python train.py --num_attention_heads=6 --head_dim=32 --vocab_size=3670 --rope_theta=10000.0 --rope_fraction=1.0 --attn_scale=0.253 --init_std_up=0.0701 --beta1=0.95 --lr_head=0.00945 --schedule="wsd" --final_lr_fraction=0.0 --batch_tokens=65536 --max_seq_len=256 --doc_mask=true
MLP neurons of a small language model. Each row is named by its layer, matrix (down: output weights) and neuron, and shows model dimensions 80-175. Each number is 500 + 50 x the weight over its row's rms, rounded and kept within 0 to 999. Numbers have three digits each.
A block is one neuron, or neurons of one layer that tend to fire together. After each block is what it responds to, as a language model described it from the Wikipedia text at the highest values.

L8.down348:451499475426489555462522516555494371583527508470448481509556523510502524451481532533455462482552464548580433490469471527482555503506516495518482520545460505550406553514458602505411529535573493571519527564448426499480555512450438580423537446495538464465562521648563447519505519461519521554
Biography sentence breaks, name fragments. Sentence-ending periods and paragraph breaks in biographical articles, before He/In/== (Alberta. He), plus mid-word pieces of foreign names (Kaz-ak-hstan, Novonik-ol-aevsk).

L2.down36:524597426580545563504510465509462411559453472543561516507591457547538589389401445455536522485500509484483501448448443457530519572517353616385440649463586455590533513557545444433579607584501504492551523477483491583561401486546514467505585504442540516538554541450497426445477489479450451497
L2.down83:396520545464443417518476379492479517372430513586551441572507568436534480419572534563523473558510497509511409534586497521521467450512420604446436514471481506483496486517589426486515477539515428474535474571533459500475532444492592486507575532499535535486458495430556521570417513397488540522
L2.down99:434521543520459514467529552478552461536533438529426449460575543485551599553512441557584510441511532501560434448429529571438473501421469574476483502493441525587565532389455498446406506557437415479453559487441560616480512453460512475384530416467533515527540546420428546513497566530469505514
L2.down225:448530454488523499506489530555493443456549560486470454495529548549439543566448487523502500493508462395451578515460550524578532506467471548485510599370568530498443603395528522467507456506471454523494499509391431537574547555464509569455455515463574480475449558496446446497467515440459548576
L2.down296:479448491480439556501416527428520500459540573473477497499539516489460492470498483575475423420522471447546498507461500456476532494476541569446467598416516539432539558581577476512513490556481510445521563518478440522554501468391516448515473452434512440492517499509523468637460513452554477471
L2.down352:453445482461544492419523352451584541510593520566410525559498563442543573417540476573554542532437447454481493437443459447509420422560527579523529484506458596431487498498507506444504481501468478438491443550526499492485492461478552520448553457462590516536491580508478534579489540533418442419
L2.down678:438504528518519447513505469393496512515548438562490551567465560480460519519392530542450368453546490473501486469530458433582510535582483563484443487440515491440463573495460529534552561472585477510533519538439416500511525575391487558462540455435462455549516493522498476312544509408508408513
L2.down693:488398482608486542498543539455501437511469473487516513510615541544458569568509597499574461455488517550625468569442452477517487497622510494506475498495478449532532467565512442415525518443449503525483525495347492508516474500448481453528430427442462497552556395430611417420541532590473570497
Section-break newlines. Double line breaks ending a paragraph or list, mostly just before a wiki heading like ==Personal life==; also word-ending pieces like es in sales, bodies.

L2.down182:536498482393443461483511473527554445475484430570427496603500540499503482536519596561451542467449522472609545489554537561558468518452478522554565542567444513415456511485488481518453479523412476478621562420501459466489453538527556456502522456426383476465545574466550474405563543390516484505
L2.down203:506427579468540565445491504501487488504549451407471512431518519486484500545489567501534476491473473398505480604479546493576550538490404485514505477390560541457439498563511466486499489561445565535555508553506491459515542513544456501598445542458502512508416452512468541464479508576466514576
L2.down204:453402509485462486547516349483479522485563488450444514545497604465481425535482431489530517429440525458591522496499496493558573421537532488443498480471511519445488476561596471575397407541486412459523426416588512446440500554524468415504488461539576468519484566478393504418492468462483482524
L2.down223:554442456430505370470542579533507467484620485572586467437528472557472507495416515501482492499544455416483494557537563522441504559420513514580481579420532468529473544507564483529453477492453477531498430522576463585498486503511427560584497506443526600453424427424616463536485467503491412483
L2.down364:555470474493492505493553411448464523419496416501516491534480494495494490573490519544482497529521508511480571492553502513387519485427461545455438550626530559526538500528518493412530495627453504532480464494438458468514453504472502476572406451510478567655520565532523547522421614534506562516
L2.down592:445436545437537411566461425527448482460408476475586499458486498489396472461448512465507476517463524446527373543431625484518523453509608562396537482484422442585507474578512493458386521468476463420467540561504454534525483453528391550443554485561542389431518425494560497552517430477463468509
L2.down614:497457352497466509518454519548534541521492533554504513456605443573461506552530557453572522543478518538528483561460564586445547504454450458544476435509499453410491512485555498518467508483555509568483562567452461605548452437550438405530430513547491495428495444543450512581501497412541496485
L2.down646:493466458548470510578470493481444520505496574526497550496491560402557457461513542469484534527432532577569540508497443456488547481539448576491503540441445464485517461486533526529522492613537535420518577479466549540414433494542441548427528455542483424484433478430430499505511508596604466495
Prepositions and word-initial fragments. Short mid-sentence words where the next word is predictable: prepositions and pronouns before "the" or "was" (at, in, it, on), word starts (ach-ieve, ap-ply), table pipes.

L7.down20:464647438571486487487398538486549457548461594493471547539506502489512479536453573523413439485504485441471489472477447523499548561512516582479516519667516442501594599546492489458516446440444440513560457591465567520518465451561497476493515541511535484519472517495473504513526524501466515387
L7.down415:385498515493526395425477525559433422442481601482596495555557559445563564521539477420569501490435537480464496473514463478635521461508552571485537519540567441491499451467591466437503486447389491460553498556501351527570506490449584526514544412505523518532468486411479552486451559576505419502
L7.down424:504506469535477521539516429555465438498502487518544504457459474456418470429484588481504547517592473487490513505431446540446466426578560468497598496472500568477418485505454517424531516363523528563474404446567508570584448466578491478522494589552526452422440585553496582469428462535483573483
L7.down502:551556412569435608495588488483496442560476403555477535565485440525492573487544573473487535565433541474464539474538468553511504507501403470565551507630423509455482521495557468580350446464534443566517601520571537420454522542466533467400443540543561506467498534546431492478572457493577514482
L7.down616:407517549515387485451487438467535430552485508459576488499438504514586537485487592416509500468485513607528479569532484526484542451503559526503473454585536466464620503551475550464475492483519562439492505523515521430494489445490530375591509521556586513541470385503482573508528453566528485556
L7.down672:509433503455546495452526534541456457526446597537576587447520530525526437479479489473503514498577511525501481532518536425479437521506452516520445634607488440519515463344468448422447409535492483558539438516467437478581496499467452491458474482454466476536495489466436499501468442508494484477
L7.down700:560488478578584527528434444529502458427527444588470488545496488540536510490452467540537510466536548524501510435543387521535467538485455512548475583503498448533608460432569489516492521489562471531606527522554549458526540524403568568512509501486550549543487544500583497562448423470460511541
L7.down727:490507434389435525461550563489532455475484653478424546529507605518512460506454589476477528550508515486499544503469506503530457555510557511446553513622482543534430439571491409499441515465535516402407496505434542479590552538446509547442480438526503557457512501451582558531489442488499555475
Separators before a new word. Punctuation and separator tokens that open the next word or name: the hyphen in Arabic al- names (al-Husayn), table pipes, sentence-ending periods.

L8.down212:503540499481515422501537519522484613487541444524513516577450473609502527493476503525445508544439522445575522481483530496501481484574530552518520533584547473479462625516431591579458486472497557509466502435530550507388568477612513491489474493527471546555384503385492604470511519552508540515
Words introducing dates. The word on, and also of, to, from, until or a colon, just before a specific date or year, as in announced on, as of 2026, Release date: 7 June.